config.toml
head_dim = 64
intermediate_size = 1024
vocab_size = 793
hidden_act = "tanh_gelu"
norm_place = "pre"
norm_eps = 1e-05
attn_scale = 0.125
tie_word_embeddings = true
parallel_block = false
init = "normal"
batch_tokens = 131072
max_seq_len = 256
MLP neurons of a small language model. Each row is named by its layer, matrix (up: input weights) and neuron, and shows model dimensions 128-255. Each number is 50 + 12 x the weight over its row's rms, rounded and kept within 0 to 99.
A block is one neuron, or neurons of one layer that tend to fire together. Before each block is what it responds to, as a language model described it from the Wikipedia text at the highest values.

Description: Past-tense and participle suffix tokens completing a split verb, such as -ed, -ated, -en, often before by or in: conduct-ed, writt-en, caus-ed.
L10.up62:37 35 54 40 54 46 64 40 45 23 53 67 60 58 47 55 50 65 41 35 49 47 16 49 49 67 44 70 38 37 52 37 52 30 74 49 36 33 61 68 65 32 55 63 53 33 54 47 54 53 51 36 52 56 63 50 44 41 53 40 62 45 47 70 61 52 53 61 66 48 72 61 57 73 73 41 64 44 52 50 35 48 49 37 51 56 56 41 54 55 56 39 47 45 50 51 38 23 49 54 53 66 44 53 47 49 49 35 60 37 62 46 37 46 52 49 65 61 67 42 49 43 86 51 63 37 34 57
L10.up270:40 66 47 53 44 52 54 42 47 37 54 47 53 52 54 39 45 46 45 41 53 47 50 43 46 52 62 51 47 68 52 28 43 42 49 40 56 57 80 60 53 70 34 68 49 49 37 55 63 53 50 52 32 56 44 40 62 39 51 56 39 62 57 41 61 55 53 27 44 46 39 53 48 66 52 58 57 56 48 50 52 57 54 46 65 61 37 56 47 34 54 49 70 41 59 38 54 32 46 57 61 70 69 36 53 53 67 47 35 42 64 61 56 31 55 57 44 43 79 51 61 87 42 49 34 35 54 63
L10.up354:51 46 54 53 72 39 61 56 37 49 36 53 47 45 51 53 41 50 48 35 36 58 38 37 58 46 52 77 60 50 46 39 52 59 52 53 58 33 65 45 40 46 46 55 26 34 44 23 62 62 65 63 46 52 37 43 57 42 52 45 47 42 30 40 54 58 30 38 43 49 50 57 45 65 45 48 30 29 54 51 51 57 50 48 68 75 39 30 70 70 59 31 59 49 44 38 65 58 47 49 59 53 56 40 69 64 35 39 57 58 44 68 55 37 53 63 39 47 88 50 38 31 42 61 47 45 47 62
L10.up474:52 65 48 58 45 57 51 49 42 63 48 73 67 67 46 79 48 65 39 19 57 41 36 34 66 42 49 52 37 54 69 54 57 38 74 48 60 28 51 49 51 72 66 49 47 43 42 44 65 51 51 51 57 44 55 48 59 53 44 45 42 50 32 46 45 46 43 55 49 61 63 62 59 77 54 49 63 54 36 53 26 53 34 65 48 69 41 47 51 42 54 40 61 41 57 52 45 21 62 90 56 67 92 53 52 49 47 49 21 49 63 56 35 44 55 61 44 37 46 54 72 63 30 47 74 51 46 42
L10.up561:39 61 63 43 61 58 42 48 56 47 72 40 66 59 55 29 25 35 23 57 51 56 48 37 34 47 61 50 64 39 57 41 57 52 45 71 54 64 46 67 33 37 46 83 36 43 51 59 31 44 48 58 46 69 47 49 41 30 50 54 53 50 41 52 50 47 50 47 65 45 59 50 48 67 51 52 39 35 40 58 48 46 65 43 66 69 38 50 49 48 48 51 46 53 57 41 44 52 64 55 53 58 48 36 58 65 46 69 52 42 53 67 45 38 34 48 60 64 55 43 62 47 55 65 48 47 53 42
L10.up671:49 58 52 30 68 70 43 56 37 57 37 59 56 52 58 47 72 55 51 41 37 40 33 59 56 64 54 66 56 57 40 53 53 77 69 38 63 73 49 51 49 40 57 79 36 33 59 47 57 47 52 46 61 59 29 48 48 19 53 37 79 44 52 60 70 51 31 62 48 67 66 47 73 47 51 40 46 37 48 68 46 48 51 71 55 47 35 59 57 60 61 52 46 35 53 36 51 45 66 55 62 54 81 33 58 26 56 43 49 39 49 39 36 63 54 35 62 45 46 51 60 50 64 52 42 50 55 55
L10.up765:35 51 56 43 46 59 56 55 33 49 49 55 34 61 49 57 32 35 43 53 40 50 50 60 47 36 56 68 58 54 63 30 58 46 57 53 67 61 42 52 43 22 35 72 21 37 50 63 35 58 66 59 78 52 34 54 55 54 50 32 55 58 65 42 68 52 44 41 72 33 46 72 57 65 69 31 21 34 45 64 44 52 50 49 53 79 25 45 75 47 66 57 69 33 56 49 38 57 47 51 59 40 68 43 40 50 48 77 44 49 58 28 54 44 64 37 45 40 49 46 57 28 49 52 60 62 57 46
L10.up883:31 65 65 40 58 50 51 37 60 42 55 75 44 58 44 47 24 59 18 61 57 39 52 44 61 61 53 60 54 56 60 26 37 45 66 39 53 63 66 56 39 41 71 57 61 44 52 52 68 66 60 67 59 59 33 41 49 28 60 47 47 61 56 51 54 60 57 52 60 58 49 40 58 72 44 29 28 40 42 44 51 45 48 55 66 57 51 58 48 57 55 60 50 29 68 52 44 52 49 56 68 43 83 34 61 27 53 43 21 51 55 38 47 52 55 47 50 54 69 47 66 58 56 54 40 50 50 44

Description: The word "for" right after a noun or verb it attaches to (plans for, reason for, orders for), occasionally other prepositions like to, with, from, and "for" starting words such as formalizing.
L10.up304:34 71 42 41 37 66 58 38 66 37 42 53 44 48 53 57 61 41 42 47 32 42 44 47 50 62 56 52 64 53 42 53 24 38 43 68 30 42 40 44 34 60 64 59 50 35 62 46 31 50 54 52 53 55 59 63 44 52 53 48 53 34 31 63 49 77 57 50 67 39 57 51 53 69 61 60 49 37 68 66 62 53 46 53 60 62 54 73 60 43 63 72 36 44 23 59 43 55 40 55 55 49 40 40 77 62 50 40 23 34 54 64 57 42 40 67 67 43 58 49 41 55 42 52 65 36 48 53
L10.up318:48 68 38 61 32 60 56 27 53 41 41 35 49 55 53 41 61 43 51 42 52 34 49 19 73 42 55 49 50 42 55 41 49 59 60 37 25 56 54 57 48 56 69 47 53 45 48 49 45 35 55 51 50 49 34 51 64 53 40 25 68 48 45 46 57 73 54 45 67 55 62 35 44 55 45 50 50 61 83 76 48 65 65 41 58 82 67 39 51 16 50 57 51 58 46 40 47 43 44 83 51 67 46 39 57 35 45 42 49 52 38 52 48 40 48 48 37 43 58 60 47 43 36 47 52 32 70 54
L10.up335:30 85 59 52 41 70 68 47 30 43 46 57 43 58 48 40 48 59 53 36 47 55 43 32 63 47 52 43 52 53 41 43 39 59 77 59 42 74 74 59 53 52 52 54 44 43 45 36 47 52 47 54 51 54 62 51 64 63 65 60 37 34 43 52 72 73 57 34 84 32 50 41 54 57 64 50 28 47 44 43 59 53 48 70 57 55 41 63 51 58 57 39 55 46 65 60 44 36 45 49 39 57 45 52 45 49 39 74 52 46 51 42 56 43 48 49 49 48 65 22 35 49 48 52 49 31 52 58
L10.up479:35 50 49 46 53 54 51 41 41 63 35 57 70 63 56 54 52 60 38 23 52 36 27 32 82 57 44 62 58 48 39 43 50 40 58 46 30 33 54 50 51 61 38 64 50 44 46 37 66 41 51 52 60 48 49 52 42 47 66 64 68 40 68 48 64 57 44 38 65 45 65 38 73 74 57 45 62 37 59 52 42 54 61 64 47 61 49 42 68 44 71 38 32 68 37 61 52 48 46 50 79 46 43 50 58 40 70 46 45 58 49 47 57 34 68 64 51 54 50 51 30 39 25 69 68 40 43 51
L10.up585:60 45 47 51 17 52 58 43 42 53 40 42 50 51 47 50 70 37 37 51 59 38 29 55 50 43 55 48 36 23 34 50 50 26 43 40 47 41 53 38 65 40 43 44 68 41 36 53 66 59 51 47 21 54 58 51 60 41 20 51 61 25 63 37 56 53 29 40 76 46 41 51 63 46 56 36 58 71 72 55 61 53 45 38 45 45 49 55 47 51 47 35 48 73 58 43 38 59 48 73 54 51 58 51 61 50 51 41 47 49 56 47 39 48 39 42 47 53 52 34 56 49 38 57 49 72 44 54
L10.up617:46 71 35 37 46 46 41 50 29 31 49 52 53 63 39 39 48 76 58 46 44 32 31 46 69 58 55 43 69 68 56 52 44 61 46 44 44 47 56 59 49 41 96 27 44 50 51 51 50 58 53 36 50 49 49 43 73 57 50 40 49 32 50 55 50 49 49 72 70 48 59 42 51 59 49 32 57 67 75 56 53 61 46 63 59 51 76 77 75 57 46 32 42 61 56 54 50 58 51 57 11 55 59 50 52 27 63 44 58 60 46 28 46 39 63 54 69 56 50 42 55 62 48 31 52 33 43 61
L10.up621:57 61 53 46 64 42 85 63 53 55 44 49 59 58 44 23 42 54 35 35 36 48 31 55 55 57 47 27 60 47 73 58 62 46 44 47 30 58 56 52 44 59 72 29 24 69 43 65 51 47 46 64 54 45 58 46 48 45 55 38 43 44 56 63 65 50 57 55 74 52 40 37 51 66 50 48 28 58 62 52 28 65 43 41 49 57 70 60 53 61 46 61 60 40 42 41 54 54 23 61 54 56 52 48 51 42 32 67 28 39 66 53 37 50 46 44 54 44 55 37 40 55 55 40 56 59 51 65
L10.up721:64 55 63 54 54 47 68 60 35 40 66 53 48 53 41 67 26 52 49 43 50 51 21 54 65 53 48 30 33 51 45 46 59 35 35 30 53 58 82 50 66 58 60 64 36 55 42 40 56 49 56 66 58 46 61 56 63 45 74 38 64 42 68 56 68 61 49 39 60 51 57 37 51 74 60 54 77 39 83 68 36 51 53 35 59 50 52 52 47 44 54 21 50 53 41 56 45 51 57 49 28 38 71 19 46 52 54 39 60 49 33 46 50 49 61 36 65 64 54 38 36 43 56 51 80 56 55 25

Description: Tokens just before a date's day, year or month name, e.g. the space after on, Died:, between, or partial month pieces like Jan, Mar, O(ct).
L7.up798:78 35 57 32 51 36 70 47 49 40 47 45 61 40 42 70 60 48 33 31 38 75 45 56 52 37 59 57 44 57 46 43 55 59 52 63 42 57 47 60 53 64 77 35 56 41 43 52 53 53 62 34 67 62 49 64 61 48 50 43 44 35 21 70 50 71 39 45 60 40 53 64 52 61 67 45 51 68 78 48 56 49 49 52 67 52 31 57 55 53 62 33 42 52 44 59 47 34 55 63 39 39 36 49 54 53 55 58 55 43 61 64 73 36 39 44 62 53 51 54 49 73 50 35 31 52 54 38

Description: Second word piece (often ar, al, er, ound) right after a one- or two-letter word start, as in qu-arterfinals, qu-ality, t-arget, f-oundation; also the word for.
L7.up311:65 44 43 35 44 45 41 61 24 40 39 55 48 58 48 59 60 60 46 36 33 25 58 65 67 54 63 69 42 35 57 45 35 40 47 58 44 56 31 35 32 44 61 58 45 42 61 28 52 60 41 41 61 47 44 50 56 45 46 43 49 46 33 52 70 53 38 34 60 42 48 36 44 85 43 36 42 44 61 59 38 49 58 52 75 54 40 52 71 64 64 59 42 34 47 61 51 50 57 61 62 55 53 38 43 43 63 47 56 61 53 63 53 41 61 44 59 45 54 63 68 27 46 60 36 27 62 49

Description: Closing suffix pieces of main verbs right after a subject, mostly past-tense -ed, also -s, -es and irregular endings, as in starr-ed, consist-ed, describ-es, m-ade.
L4.up89:53 65 48 35 52 33 51 48 52 42 37 76 71 49 47 61 47 53 43 54 33 36 37 61 46 48 46 28 39 37 75 46 56 67 36 57 67 34 42 54 39 60 50 67 46 34 54 65 40 70 54 37 43 54 49 31 79 37 50 37 70 44 43 54 48 55 44 40 61 46 61 39 68 59 51 60 67 61 46 51 42 65 56 18 59 63 46 54 52 39 65 38 64 29 45 68 50 55 80 79 58 40 45 38 49 35 59 48 58 36 48 66 41 63 56 45 21 64 76 42 61 31 42 53 74 52 38 53
L4.up206:51 65 62 39 56 39 51 57 43 45 39 50 56 67 40 51 57 50 25 27 53 54 43 50 48 51 51 40 64 43 68 59 50 60 47 65 41 47 39 50 69 36 50 62 20 61 46 40 41 43 50 59 65 57 41 47 47 45 62 44 60 51 42 57 87 63 46 69 71 46 56 50 59 63 52 35 41 51 36 58 63 34 45 52 48 84 35 56 67 48 41 45 74 24 38 68 36 39 55 83 35 51 86 44 64 50 39 54 50 28 54 69 57 54 51 41 73 52 57 45 36 35 60 45 76 51 60 71
L4.up323:53 41 55 50 35 45 55 59 55 35 43 59 63 60 53 50 51 34 52 41 44 37 27 56 63 52 60 45 45 34 71 57 58 58 45 71 31 48 43 56 46 40 61 43 33 21 57 49 49 59 47 28 55 54 33 43 55 08 41 53 52 41 47 58 45 39 63 51 63 49 46 51 73 66 70 48 55 51 50 59 59 41 48 39 41 60 48 30 53 35 54 34 64 43 47 41 44 49 68 55 81 60 62 39 46 62 39 55 47 46 69 77 53 53 43 50 61 40 64 49 45 07 44 62 73 25 63 41
L4.up472:41 48 38 58 36 24 36 66 56 47 41 80 63 52 52 45 52 50 48 31 57 46 34 31 44 57 47 45 51 40 57 45 34 44 42 65 48 59 65 47 42 49 33 44 42 45 57 47 66 36 63 22 38 48 52 31 45 39 58 41 60 30 48 67 61 57 44 48 57 41 55 36 69 71 48 54 34 33 50 55 40 36 48 40 61 42 67 31 53 49 68 46 67 59 52 61 45 51 54 48 64 74 72 59 64 43 50 52 29 28 72 60 47 33 53 59 65 40 75 57 36 26 69 35 59 35 52 46
L4.up661:50 58 61 57 52 48 54 41 48 33 38 54 48 44 25 47 53 17 50 26 35 45 38 55 59 56 59 35 39 42 59 56 49 69 44 52 48 58 58 63 44 64 39 43 49 36 63 46 54 48 61 43 54 65 42 50 61 55 55 44 62 23 57 49 63 59 47 51 77 49 58 60 64 51 70 57 50 62 44 68 44 39 65 43 39 68 31 37 66 38 73 44 49 60 36 50 33 45 39 63 73 59 32 36 40 52 52 64 49 35 71 45 54 63 54 51 36 25 68 62 25 45 55 51 65 47 58 44
L4.up723:47 38 46 53 48 37 50 62 39 37 29 50 46 65 54 42 56 53 49 37 53 59 29 59 43 45 54 45 63 59 50 33 38 62 34 47 30 42 60 61 43 51 69 44 50 63 56 60 38 54 45 50 58 55 54 45 59 29 67 48 49 42 56 68 67 69 53 44 54 43 38 53 50 80 57 45 32 45 65 80 50 50 30 50 81 65 40 29 45 47 62 34 50 56 45 63 40 54 67 42 52 61 67 51 51 51 35 56 52 46 70 71 66 53 54 40 74 35 66 50 49 31 49 57 79 53 45 65
L4.up758:33 65 41 50 61 42 36 40 44 67 39 46 54 58 49 43 49 53 47 53 51 21 48 52 61 69 47 49 56 50 50 55 50 66 43 32 43 48 49 59 54 54 41 68 58 36 68 29 50 49 63 44 78 52 44 60 50 33 30 48 61 30 50 59 45 47 65 71 44 33 59 41 49 55 57 56 31 43 41 60 36 34 44 45 45 59 63 35 46 55 74 43 56 59 40 56 41 40 68 59 57 47 60 49 80 39 43 47 58 59 76 28 50 43 61 48 76 31 48 46 39 51 53 37 39 51 37 35
L4.up828:45 58 56 50 45 50 53 52 58 45 44 70 60 51 50 52 62 45 40 46 50 50 42 54 57 44 56 45 49 12 49 58 64 52 45 55 40 47 53 51 64 37 31 57 47 39 62 55 61 50 51 12 51 53 41 47 46 45 53 68 53 56 49 70 59 59 60 60 49 38 24 43 72 50 49 71 29 57 49 67 39 33 51 47 43 60 52 39 56 46 55 45 55 36 47 53 56 51 49 41 51 63 61 43 43 56 47 69 43 47 52 62 61 37 55 58 74 38 69 64 44 30 59 46 80 41 52 52